Part of a small language model's weights.
Architecture: RMSNorm before each block, rotary positions, no biases in attention or MLP.
Training: 447M tokens, 13648 steps.
MLP neurons of a small language model. Each row is named by its layer, matrix (up: input weights; down: output weights) and neuron, and shows model dimensions 128-255. Each number is 500 + 25 x the weight over its row's rms, rounded and kept within 0 to 999. Numbers have three digits each.
After each neuron's rows, "fires in" lists the words (lower case) most often at its 100 highest values on Wikipedia text that the model never trained on; "fires on" lists the tokens most often at its 100 highest values on Wikipedia text that the model never trained on.

L4.up293:518469445509519502511467517527509503491556472540494483475492503505561543539461497489500471488504549513463531515541506527483471512524492500539501537481503516500534467476485520527492526505504496521514534490483478547502457462514474543495534486494497506469502550496529447475504505519535522506470508447488450458496477529466556482526527500506527522530471501455496477514473504504503503473538
L4.down293:519549492492463568499505533527473501510481486524522510533476522488503507491489471500510503456544479570511505490488504494474477495466508506502533487516494488542528479492471508512450546499507466528515510471496501522522469489457506528468534524452527533500487472506496499514492475524538487508527466486479527494512505528442450493509490493518478491516494481520500546519460482501527489490494
fires in: "of", "for", "died", "to", "spent"
fires on: " of", " for", " died", " to", " spent"

L5.up395:502454456510461529517511473491512526505494501512526502468556509488495481495512531494492446487467538490508493510488502496525484453481501469508498523517495445510471496485542456554490478492505443537503496533491457507506493541535462512524530516474539509517484529477493502534508492539475439486528509543511486528514520481494479527486512495516504541510501521463476468504423505489502498514486
L5.down395:516536510500454540516503469520490521511495538504520494501490537492516483461487557511482540488509514521536501492489509461468446470507486469472487508488503524502482476525478538463472491507487509478513499456455492486540463488459482503501506510531487521470510531439530554496533502541529511532560510524484476506512521491554514529475503513520537490505530466528489498527489511523548500540456
fires in: "a", "an", "but", "is", "or"
fires on: " a", " an", " but", " or", "ut", " is"

L4.up541:499498471527500509448521472512534490514492519477518474507496481531522479515486487477472457473495514520493524447438521503447503535488510458488519544523479503522516506474501481506458537518485524488493506479536524476521481495494474482481503490523503521529508476486503529506472530531501531454485543474506464473503544507466508567493488504473494525488466583565520498506503477527463502537502
L4.down541:495482543491490474502529521494495520501528478505550521481505477508478531511534492528489527532485483532513446488517463541503488512507477527486510520497505497503482472528508529490542498510504521534520491465469499506473525475519495501471500518522490492462483507531491473473535486499542476515513530497520528511519477470545521477493509494537518448474498468457491466514487507491544561487472
fires in: "of", "vice"
fires on: " of", " Vice", "ic"

L5.up278:511488507504539503488485492468496527530457456495497494473518503501518491534478516530456516501489539529482506525484479531510497530471518509532445524540490533503489535497490509559519501515491488471560506529522483444515454509498487480470519494474509526504497469492520478511535484526507501486529520503501451463500532515472495478519504450514472510538520516535487521524496486524507525520517
L5.down278:507503507484501491487521537478474509487504546536518543455473483464458490481553504499480504513488482497531541512515473547499471455500522514481526511512509460544476496458503530481510504456542495513535498525467509524509493496492488497502534545509495497494533493505490505512508496477517477515480522521526517533504511534586492510525495529477534460477492496507485506491483498520492556460513
fires in: "for", "at", "to", "despite", "under"
fires on: " for", " at", " For", " under", " to", " Despite"

L4.up98:475476514524497511460506511525483525523542491432518504496470468515490496533524468483530479496492479505517517543459519523468489484518494475450490555493495510517539534491514544514520515509517481520500518546483506483499491477495501520483518465480447511544471509503538535483448535542510482555501535491495493480508503473477499520483557487515529473505546464469509506484464507493476476481512
L4.down98:478472412470449547539491501473525502525485486534523487511476502509542482503439517484499514496500533479493515497472483493524478491518497478478489502529473477481494476484495496471516484516499483532494520535555489519506552471511463534493497490530467479485502490506530508542540535479474473492529490517529517521489505504529495491500451497463418514533511505524495498513477480512453565482521
fires in: "team", "codman", "student", "mrs", "professor"
fires on: " team", "man", " s", " student", "s."

L5.up887:522457476545499495445494474501522524510512481507512504459524505510492504532487536498532481482503521513546521493489520533481456536463531488506461530508470497518461531512510531505490493515485472517480548493513489496512480504547483501471507475472529506460493454452473531488550506505506534511512502544514484485511489525480509523464499500519512513542513523515468488543488500537478469511502
L5.down887:517479440506497514476467477485467523523500486462520472500516512526496503556512462553521465497491511499525530461484516518501492486500523469505453467509455483516438509487496522513463470542478458518503524495486485510483506505532500521451495519492523510490458519486507476503513525503508470533483494488490495509500489507454511495495465488482507493498532506537508468519511508545500449483519
fires in: "s", "of", "its"
fires on: "'s", "ous", " of", " its"

L4.up551:483499488561467482483474502496472504452520451503535519481508523487519514520450524502449459442487545552495519525497492490504529521466521483492518497523484482526512488516496512498503490508482484510485519518492425522515458448495498491469504523467506495488507527480508460529531469519479476488505518507451478491487510502481561491530527499576539525509506478483490513519471515513500485512494
L4.down551:519505487503494505499459525507519505488491467503517476520536514490451514509487464534512479478480522502499531525497505540475517511502495540497515486493457490521501496530508506519537483519514460529504532503492461482500491507537490513489507469479506511453487490484465471520522490513532502527478485496478501520484488501391530482528489514481528512483511522489496491520467526509525415493537
fires in: "who", "from", "by", "youth"
fires on: " who", "H", "Th", "y", " from", " By"

L4.up697:509508446525523474498492478553465480508538470454498489474547487550505476499509507504515509476500505499489522509479489514497515503497484460505519515439471507522481474509539539453492480533460523530516492500532514489536446509509499487509496461449481517529513518459512466485471494511477500519472551500537519476471490514493500514499493498474502480478543501497525527509520539531454472503502
L4.down697:514513464522490517477494484532498508483498527471512505516509513548457497537470464524463490485543460495495492506519503526493550505470515454485494495471519470542484452517553483483497500489500489505481464513495489507498502502502490511482474516535535505493505467499507500510471508520506490477478502478506494536517507546480514501491474498465502492503535499527514505510523480465420505464526
fires in: "of", "in", "intersection", "civil", "interior"
fires on: " of", " inter", " ass", " in"

L6.up463:474453468534528505499453464501509476478514494502536460515485545547474520514513532468491495509480494488541522490508536496489490528510554513522487496511528485505477495537489469496508458497452503534495527510517493546462502488554506515474507516508552486459520521466499468498484497510516518493452493464511450492471496468484541506476510538520511526487528487526462502493524546531541500498500
L6.down463:506560500467508514516475505510488520442484492529491496544479466496496547428479490568472501503494520495490488509529469538454533526476499514475505511480479503441485473480455550495499505485520552489534527490495494513510505485509498474481565466518506438470482480498525531506526502471475502531523497491478499456502480495486483512484454505539494448516485492507448461476523461495500495512513
fires in: "of", "s", "its", "a", "the"
fires on: " of", "'s", " its", " a", " the"

L4.up410:511495525505508519507496496520469462561528465510467513496531551508510503502496484538537477468469539496513526521493451500469525503486516506517442512513502478547471510440503532506504504502477516537491516459506527503525493515482495500503487488507488487531500506464466481521484490514532481504488504517529449555532510514488522545489451494491529536474552520497539506562502495507497510535518
L4.down410:512505513494550495466552484476476502530514470506543482485519506478511512469555494481559466473506496505483556472514478491500522455492441541497530498498477516519476483485530451502496530535496509504496513539467508509526514507534526466514471483497506480509518488515467529514451468482493508493535523497485547490508477534538462493488468515485507473473497562473488493571488475535478539495489
fires in: "for", "on", "over"
fires on: " for", " un", " on", " over", " under", " out"

L5.up442:509493522508524494469485503509451478489507506508463524458495502523490514504501475545456499490508558483550513517467499503475466485438510509535458485527499486471521481499512530484471514500468453498505494496504489562506495517514495496481532506518501524504533449499501477559501477501533500525497503495497508505523485504486496543492524559500503511486460514501522537504506550519517494531550
L5.down442:482464524494449505472497508492490527525493507498529453536453542474514523528522532442542501508518490494476530454447501478487498479511505461471465493491485502525487519479512524468476492514539511508502511464541523451531500473518492466484521533513481530505485531491516485473510530529514514487533469467540499462527502504579496546512463482503518523488505505523503492491520525487501506481506
fires in: "and", "or"
fires on: " and", " or", "s,"

L4.up321:480505445531494518470518504511458498497481472494544489479512518501533475503465516472484520493494470503533533486500502524441474537483525446499482490514476470553487515473524531510466547515532502533479489484552478493533486503516499481479503522445498525451501486549546489504489494518490482523505499502471485519510530528473514510479487523540488523533474537541458508528471501541475447482542
L4.down321:512486479532482504485485479520473509533488473488523488500516505493496496521503482520505481496499521501519511524485504518481519509498510477523470479508437498519471510475539532502496482526501471509516518484494495512497492472558490528447514494479515508480488484493510472513481512525525478527464501493471493507479509522396517513499482500503503507501515530528462472505487524547489458479491
fires in: "from", "into"
fires on: " from", " into"

L6.up928:497476496467506486494500468546509503543471494494492464501513511491482460513516512494501556497487532512528482490516462497502493490500485483454498492480508473524476533500546508471517503526471505516487527504502464494502476472541482497487507494500451523500439450515505489481481505466519461480479515497505499481441523497494473563510438535507532535469501497493489496506512532541486509531493
L6.down928:473473506521488504472516488497509500477521478511510491507489534483452478480518498500466469494486469512470475499499508486467514482425524495491485463509503484499532544503470456477441492536469534496510500470506509507494490497544475497494478519469505514512521516518522540497524513500503493522466489493512484513511529542530471534468499485518455496508514499496449458482488495482490544504501
fires in: "of", "in", "into", "to", "from"
fires on: " of", " in", " into", "ep", " to", " from"

L6.up825:472470506516517452497526515524477484487498432521542491494511498503514518518502495474508512484480520464502522503494500517455517464529489474502490526439480485485486507544487485520508465483518508485475500502506492488490489495567531524495486506473510547491485496515536483493503492496501503478473514489502425457455515505479549546499490486500506505474516501507483528493535545518503502506473
L6.down825:515564507546491502490425528501479521521509552493484474480451534514496479479493467492518464505440472507526471497497458518475510548480477491483518494532485511577506524523507509484533501551490496485508516513514483483531487485482485501497522501488522484478496525537501492540493486492503481534516504494516525564547486487555457487508470515521516515511513509483490485485500503523483525500515
fires in: "a", "of"
fires on: " a", " of"

L4.up526:522502507517497515533518499485456532517466424514477534459527540459522508488456482531464490555480525538494503479486463479513473498455563487534497518532495487516482484526492488521434538512499503528523540479504499498489466471502498499494513469456504523502479510473502509528510539497508507550528526503514466513523487483492503472476470523504512528574538543470483497543470503534519511522499
L4.down526:470508483493541477507501529530469496505499498523528493517494530491494538552488515491519507537512507474487518488481523489540525477514444526514519479504461503455450543521505508475526502474505506504495508541464515508487545507524454450508523523505487492448490507519526533502514503485530516504524554511478499502503535507513545510470515499489510486470516532509495497516523515482509507496524
fires in: "have", "had", "has", "and", "simplicity"
fires on: " have", " had", "pl", "-l", " has", " and"

L6.up367:521472516539511499502486450513472510570504434465517544508522478485498480516509463464529494474492537509520524500484502538466475508505532479489453514463473519532523550529498459491506451514536505510491508453504496501546516522511484522490485465496522534477473475530511522473496502495502514511497536493467488502480524522460507528467536523510518479524511457503440524488476493513484518503496
L6.down367:497538502452472501538518467520494480509457514556494474540451523491490537497469458496487497521508503503520522471518511471477512490515468481495497467508513490490499501451521501518514464463458523524509523480544468497463497507496518530533490505526519528517496605521473500506500542495510479520500508490462469459519473487563462487470466494467466477453493510555528470481542513524501508493500
fires in: "suzuki", "of", "that", "nizami", "each", "one"
fires on: "uz", "iz", " of", " that", "as"

L4.up358:489516526514463488459492497511456567474474513449522474540541534497496469481500468495500489477470534509514538543491488550457518479489497505483520487525480437480511500464458520486520474510503478497504526475505487477450462463474462527492474513512515528538480467533536517526480502510483480449492520497511512477457538516491499489520489515487495519517489512504517483532458491550474473512534
L4.down358:478499471536500474525516489509526473488495508515501516524517409518469474529476557542472484515521547521496502448503507480513517516505456489504490497504545479507486487499496526482491468471466488436509511540528511495504508473503500498454490481488501467510513506510518487515465501496494529533521531474515509505484523497520471492502501463514550471466521525520515552512521532526504501463508
fires in: "she", "work", "play", "player", "well"
fires on: " play", " She", " work", " well"

L4.up263:525484486519463509493483468482530528468497440457464474471502523474507502495526467497512476467512535532525518513483505517522510521452532529568532495552493489471473447514493487533463508526484484521505501498551474504503461424508495469448522493501478490547515543483504482530519485526514492499525531513498475466503502517494503538487531536505538510506526518524471520512519493489492519528554
L4.down263:514464568513500475502513495540467473468484510481522467463518516462508509552498541508523480498486512489520532435524492518504550472546453472516540496525519500487478469491454542539478502491526501507486506481501558461491486511512490514500489499513499518483498503529543485507499500470498479459539551491473493509525505480502543522527518507494531496513472488509499538476489517473496524503496
fires in: "and", "as", "than", "what"
fires on: " and", "ing", " as", "ate", " than", " what"

L6.up613:493475501535493518483533471485502489544494431450528474496518538515546495507515524515486478520478561457504558495494511555512475514486492509489535516454502505526518485526551516492518486485509470550507510526536493473490462477518470468533515505478492532577519496454537480478489525546524508500484501484494497473501522499490473509500464473529501533479506457466457506499492491489553505489492
L6.down613:519504490478529484510525450495534488500500510512505524490494503509453501456520513486507492449489503465480494504535479507506526473498472506528500482535537472503476516547510496491534478546507527475505467496535515512472520534521500449511516515516522523493486510496488489514429501528513543475534487490505506485524495522522488525495507494473467569466476498493542512508505479491498539503542
fires in: "of", "for", "in", "worship", "country", "during"
fires on: " of", " for", "or", " in", " Country:", " during"

L5.up611:534455472517494494505528489463473520486502444496505500494551499520507475530490487554463494503487535497546514502511513532491517486506465472504469487466467500486444558547520504526481555503533515537530519522504484472539508515548503508475512515493533486484468470511490493499498499505488500507501539475485464511504529519488515497532494510519536483507497523507502524478483549531507466509509
L5.down611:523464453506480508503496494516479503519487455480498497497518509514475485530491460557465506521460518491542504521486512509478502505485531451545481492492464488514454504473531487520495489531489453516517543500492477505513469475532489517466522505480533492472490493491481479501502508529529517546447524495478495482501520516435520499500481516516524486507517510508455493507490510537482444509498
fires in: "to", "is", "in", "by", "of", "on"
fires on: " to", " is", " in", "ing", " by"

L4.up276:548511485502518503532546447480497486507507481526486502468532507491510467539502488505461509483481534494513480541496483520496492546508503496488533454528475533515484514473486529533454482531476500556524494466481457494473522522556483565520477507516508546505553515482545471536488534475493461499489517476511478476504531508485498494470509541513565510533500534482525473487510489549487512499496
L4.down276:519517485477514543504482511498463519507531490493470524524468456458471462497514510477505523456478538514476499473498496506526518490501517500483510482507536541506498487478478525488508468498520493492502529516488493509490499523532503502554526520503496522523507506478553487493480493519497537490482502448538507466528524491504513508550483474574499466529504502538504509517515476477487469528475
fires in: "by", "to", "and"
fires on: " by", " to", " by:", " and"

L4.up981:523480496548465504510471452498498519499546459416507487473551527501528555524508428510485517487503526546528540505463495484488494499464503472537490508519495464525498549502522481509485459476462470499516472475547504494545480468499506520504547499496543522487487526512484489475567516499520476491488505502512494519483480497491488454487480522537547534519509466511499488517495517497495500522504
L4.down981:509512483508491520515482490530532546523521486471493532521510471530557492480482490503520471508500534525518466466493513507487499489465480463519520489512491526462494481486492508528535529484511507506478494442523504472515495483498472505518530469529509520455457483495524494488515515474491476510470529491530499498472537485493514485479482470516500489494476434541475511541467476496535472530506
fires in: "but", "so", "most", "though"
fires on: " but", " so", " cons", " spec", " though", " most"

L5.up323:502463498520494471497521462466493505510470486513475553528536491545537471509493482510500559463526493499524486503502532504479453510505490502513453483518490511486476543445495496531492526538483499527529492509514508512480517510525456500506558501530515517534500505472498476510482551492482488519467500488436488540497522506500504441511473482481540543503522523487500480506469524496479524499495
L5.down323:508549502508522516551477511539495485463564465488505488533506505500504520515539504471474518535476497487515500465498508533511462517479432485462535487491457501475484512524503507531550487520473505521544488496508520524523494499495526480488513516515505514529496510492510510486489476488504479472509495434520497489502507489400461494498474485517502482524474496490487545536518472507538485529495
fires in: "and", "to"
fires on: " and", " to"

L5.up124:528461489520517482468500513492510548564499477473467524455524524534446446515504493529492483485526504502510507546511522551489506460497498509475491472494466566489493514528570507495451524513532520483504497509459521476484476472538462497496456506502500500516526471493524467508473559506491470471505540488464486457522508505498476555514502487497484455524509535500536452487475537499522483539468
L5.down124:472499502504509448536484550451506488493514493457517486522493478478543506506461526517475521553485521470519496510469491487498541550516499477478503477509507507500480458513461498534500527496483510530482466457546466486499511488537506529499462494532518474507517524482566496471551478481506442515482481465527460520508474494534520475500508516466524487475492469491518514493512509546486520469519
fires in: "of", "de", "ferencváros", "y", "françois"
fires on: " of", " de", "l", " y", " l", "z"

L4.up332:486479502502485508476511465466484554485474439509492543505510507490517495536488491511496480453449514520546486523512500498498531492495542489480460483531467458567501462501487490493511489502477531479509460490538518527531513484519472514524549491471444485512493510456497476464500508528470522504513533484516486523484512466488551473505456532484523516533493520517477509535488511523498493492539
L4.down332:512516463506489497547493468503505523467515540458482502481487550513528473523523502484521492511568479546452491469521489524513491514503532505503521492531476521486484522536464465481532509470494487524517541518487478522518505503493482538462461507509484459517473510502486479493469498485477481482484529479477476495487561479475478529477512506454495495519493467504513470480481494535486506519527
fires in: "but", "though", "however", "then"
fires on: " but", "id", " though", "iz"

L4.up784:519481516506487533501479459485496469476484477492508522515548518509471525496478507531502489446476549533488486499498486490463478516512529529524480482495511475474477517477508500509462461505512536535527530452544521523514509523557484527463518489490450533503486531515489440533515505500506444490525533505425453469525470490477487502509475545501505541497493502498482510507451488527420502520491
L4.down784:486454473455509486442510498477466454486456440505479514501490522498506544431500490512449486554531511505494553509514535492521551477470509547479511465517479493478476477526494470496503514517488442508499532523496507494498500518485464489524504492499527526477502518500519530522463519541449523468475528483459512517519501497541455515500507504472499497514529508496496474478491530519484551520566
fires in: "to", "an", "on", "and"
fires on: " to", " an", " on", " and"

L4.up260:526470535549538479461475513523502485486552509485500483557541501530488508512478482501464490499503541459547509509476504492471498490472533474504481502490499521481523554525510543504483518517511508496485515528530504482503512523474506481508457494512558556506523474460554493477465490506497494490503505515496498479497549497502487556523522482537478493493549517515527527545549507545491496508497
L4.down260:472500462443486505480523479518523513539474467470545499473478515531511526545526480517501526498502467487504524507496517507516540486529477455503503524488478501516487502493487527464457508504556520476502518496504530485478484467527431506492495548514461513521486523501497469465515510520492499500502525478512509501553497532535481520541519521465481502518475517503450533536484534477523493498532
fires in: "of", "unc", "uup"
fires on: " of", "U", "C", "is"

L4.up13:506496471508528499539541457478512496467511499534501488493553544531531490505518485510448524460501547490525475531547475519479486494543519488532501485492478491496464489520500490489518512545488507530471513454480514521526521502533493444468504494492500552470486537502479454448493517485498485504489535458470453460524511521471474502485477491527515492500523496507463503445477547500495498482503
L4.down13:492503499523501519509504484519500531509489550479470476503497547536522544484461481467524487515458474494492484539488551514501497501491517501496489501522461511505492491504476491511503512501487471472528486487502491502514528477496490520487504476494528517510453506549487511495566506518534501512525490492524530490548492524451514493500540491461483526554531506531491512500498529526478461461522
fires in: "and", "of", "for", "to"
fires on: " and", "ated", "ed", " of", " for", " to"

L6.up477:517532503551502526509484479495515482500479480481491495449490538490518477552529505516488479563491507538508483494505475508497464496490546482525458484558507493507493438528518524539450487534469461543514491502512528521492468516484473529481517463459556497513544502510521470493474489502479486521488492491517492464453547501491522512514485502469540478455475495477504453482500503531437506475503
L6.down477:500492467509518507475493490476535501519499522492467471494486484501510500480478519513512497516502520509518444514545447516503478502480495500484492487558521533438488449544493464531435537511484464500514482491473529534518467512495503500505496522490540455511505470534502509506498511472534480481509489474506500517509513494435540499514502539483525483530505485508532473543475501491499547504538
fires in: "of", "two", "four", "many", "three"
fires on: " of", " four", " two", " many", " three", " several"

L4.up18:506460500532497496450517477532531512483487473558568473467496513508516492492482514499515473451451563520508532485506515506476514576471510492468485490519501487523498506497503503456514489526495503497501594499481502502529493494525481533474523478511549508502510504462511502455491535547467478533455530490466479484504480519487493511469479548519523473479532522508516473549519538489515493531520
L4.down18:490498504512476506497502500531490515487474509521513442500482535494511485495483487470468457463493499487491497453524501458496500565497519485496507562483559482539499496497547499488461463541512509537470528490477523480490523504517492520482499460479550517491513457501500522484526449519525514504471535492495489510507458493469496467494473507500497509497535527538516489505480467475504462499514
fires in: "its", "s"
fires on: " its", "'s", " Its"

L5.up334:466512500485555491494484477519512499512484522478484464503522493477489492481454473486436468501510567476531476483524502478496467486521512506494518537500496494522492514509512483502461513507481496510528509475525508505486461510508498472477500483500520534493482496490550513525504485552485523501471505443499496497505559487455528540492496524512502526470494489500528468493527538478487492531465
L5.down334:497520478520471526479537505512472545500514489527489502501494532502519500514555520524502514512519505488473493513477512532522503500508515470526488470490512514505550475510491538496523491468494471493521526530496478480507516488507484496493481519521474411509511471508493462509481530512466454485499504493480486470451468507591479526526499507509512498484511529546462536504489506520516522466515
fires in: "of", "cast", "agency"
fires on: " of", " Ag", "C", "ast", "ar", "ag"

L4.up990:499479488481489530490466512538475545519513480495519501479488499505518510518469501508510439529442518505487510525518504501489476496435476488507490506504496480476480443513558516519449523519482468524499557462520476521503477491504446533460520470465512559474476473485496502492486527495537489542460519490483445505525498530485501507497505506544497472519518499495492492499470462530501499507521
L4.down990:512499475489462545502466518479469527514509507498487498496522470454509522456466516510456450505505499534515482497518530503481531525482477485516537480540513495525493515468521527508453491529517512518515489470520508503481492482514454492466520482474537553485450462498523512488513493531513478536488514506437497503504518503432498489526516497537546504512505465469468487489493481516512457519487
fires in: "of", "ranking"
fires on: " of", "ing:"

L4.up258:517524469519511508448507491524505507522480557457459514490485486487464492491497526532473511482494531514457545513454520513465456515527453482485494528478461516496498514484542462468482509533525495482500535511554537491458499475476520478504476494504486468510513493443510499566461495515521514490479499502488506482479514489466479527511525536497546434489467499492500474532469481521491510518483
L4.down258:486492512498530480526478548538524493494533458532525474473551516546502501505522524485465523501521499497523516481463495531508494510540504506516469473516487496509424545521510479487543472491482486456477474471447504489542509508471499499524484476489509492501520519544485514462508499448469546481509532513485526557505513522518495531504491531507549550505490502498488485496512528500480515512488
fires in: "who", "on", "of", "he"
fires on: " who", " on", " of", " He", " Del"

L6.up687:455524505476520513456522494496471504514498480477507482490540521503541522541522468510501508509513533490497507476476491517486492466496547520517451532507522462497476544485529511485495506534499461467509465519474487468562537508537491504468509489506527527453513478503541503496429473495496501505476496489451477523512499534483524499495498509462528512499512549533480488554537494490442503520527
L6.down687:495465512498528463523531520476509491528500502512467484472495518483519483510459499502498534513492516527542503533554509544493532547472476488476510496494498478502508522495503481524512503560520491523492479513516500559492509496524515465578473517484496463454524499496513505478522497506525477441494501489507517506471533455503511488500517477528487502479517482489483521546484531521484497482456
fires in: "of", "and", "ferencváros", "aquatic", "is"
fires on: " of", " and", "er", "qu", " is"

L4.up702:499506487507530495481528501547481500550516502491549475489511552506466440522549507500535518484535509513485517516499504486528464478477474539488473498501512508525514455449517532494517455521463520515497501489510520538534533509518503502449501474502519557519524473495520505493468532545529489517477483478490485497496491550472458522493534506476512496513496513524434481511488512527510491491492
L4.down702:519538482519504496499543496469480533503447493500489518515460536479444523464480480463511443518537505531535533488533516471582547488503506532517541500506474572525464491494473472455508502525477549497497479518511502522497469518571549509468497479511531503512466526537508475511489488528519505472501492489509527510525520548521515480504485481501500510504527483499520527555484486482481502493496
fires in: "and", "of", "guinea", "kommunal"
fires on: " and", " of", " Gu", "ommun", "id"

L4.up877:499541485506529528511491511480494493493488455538477458528491525497510469556524499506511477519500529535490530482487500480479474523461513510460497486557487479534516476489530557489428478526474475507503466517470507528501467479473515512464492463471535514524473513499507524480458528514478503531522480506526472522503516489470498548485509523489522444470465507507481446552473487503522531509501
L4.down877:467501510550466506479510466506504487494531499461478480489471527476524532512494493501494440501494470495485480491524484513495520532487528521531549503514507514493478522501521507514470478482488542521516469518495513523509488493496475507500457529506516503491492539510473501466501481465511512481503498465520537535543506504507505507517498448485563487470474541525507496520502467532507532446495
fires in: "all", "three", "four", "two", "many"
fires on: " all", " three", " four", " two", " many", " rel"

L4.up389:499483461486468534530519534513499492477512496497520494542507473497493480477475501487504476517507531498538493501450522534505511536487462526509473490516498486489474497510478514506519520515519500546488491487482498513470527529528491512494497512457523560475536502473518493479472515480509476519403494517545501430492506468489492544482511548467549498497464527502485478503494490497500517484495
L4.down389:547544511486485488506513533454493516498539524478517498507467511496495516486494496526500564508522495509518519520505491489472466473462524481511502508508485488502527519541502498548542464510473527495503537531503463461459514520495572484493532508558491428488538503521499462512495496522503509540486489499522468435498519559465505506528487477497439467502514534494561511490512485508478497506534
fires in: "of", "and", "the", "code", "7577"
fires on: " of", " and", " the", "7", " code:"

L6.up759:539492491531571465502542466513487523566482503502442481461499520498527515511489492517451505479492545512530531525510502530457488520531495440518500557513475461492485490533552477486469501490483500546484485499512528549469490472538487508503533482492480493508493489487548488514509513543508493507478516513503498512511519512489492508474510464460486528501519502492496482476478469495479506497520
L6.down759:516458519532500444494492484491542490488446482489438479507555527530466546505527514529516526506471496449496538482525525517514493513492509468534509484481497479517461550508496483480494491462516541525477479464510467464504519524508524477514538525538484515559493499515502489469511482497515490491509569494489507478495514459554480501454465503513480505441494475499477463536479531495514522487456
fires in: "in", "of"
fires on: " in", " of"

L4.up745:489487457514508499496507519506489536521476523479521515519496533535506506537539517485514468472483521489481552525533522498445486473542483465495494531497482505530488512545513532511482467516482491544520516513511539485486445500525504449480500499461499519502493525573505523504468495500474543498521521482472527504485514499477519505474511558511474441483518518537463526523488469516515526512521
L4.down745:518472520548519464502523499527546472547473510502471514539523497502495529517524485488454480479508525522509503529494494505498462515446495479545513523496514501469458477549510520485491474483501497532454461478523471477460490493509468525520500483502490516517482498485441522470463499506470463482494514488521472469501489483488515490524528482499518471462466491507536523505541543519498499486524
fires in: "of", "was", "in", "for", "is"
fires on: " of", " was", " in", " for", " is"

L4.up220:494473515518503490524513493519458535536497486544508493504529510503490487505486459555486452525465548535552513481518469524481540491501489447527486553530500479512519506472504496497528488530482511543491499468535491509512492525488505498523525484483504553507489530520480511514521486485523475481484522474490508465494511537470482530511492503520522531529471456498481493497461504486514526503534
L4.down220:513485493470506492470529533506489504482521516488476493508476485556560465493505451508472513512503543487466490501438481483518460475463539520490506508501519513534514486504497468512530515553504515481487481529509557465520477533541488518423498506485536492471533521518464551546491508496518508502464501494532540491479489479537516503495451487487476501476516494495521489516543512513449498494496
fires in: "to", "for", "on", "despite", "in", "from"
fires on: " to", " for", " on", " in", " from"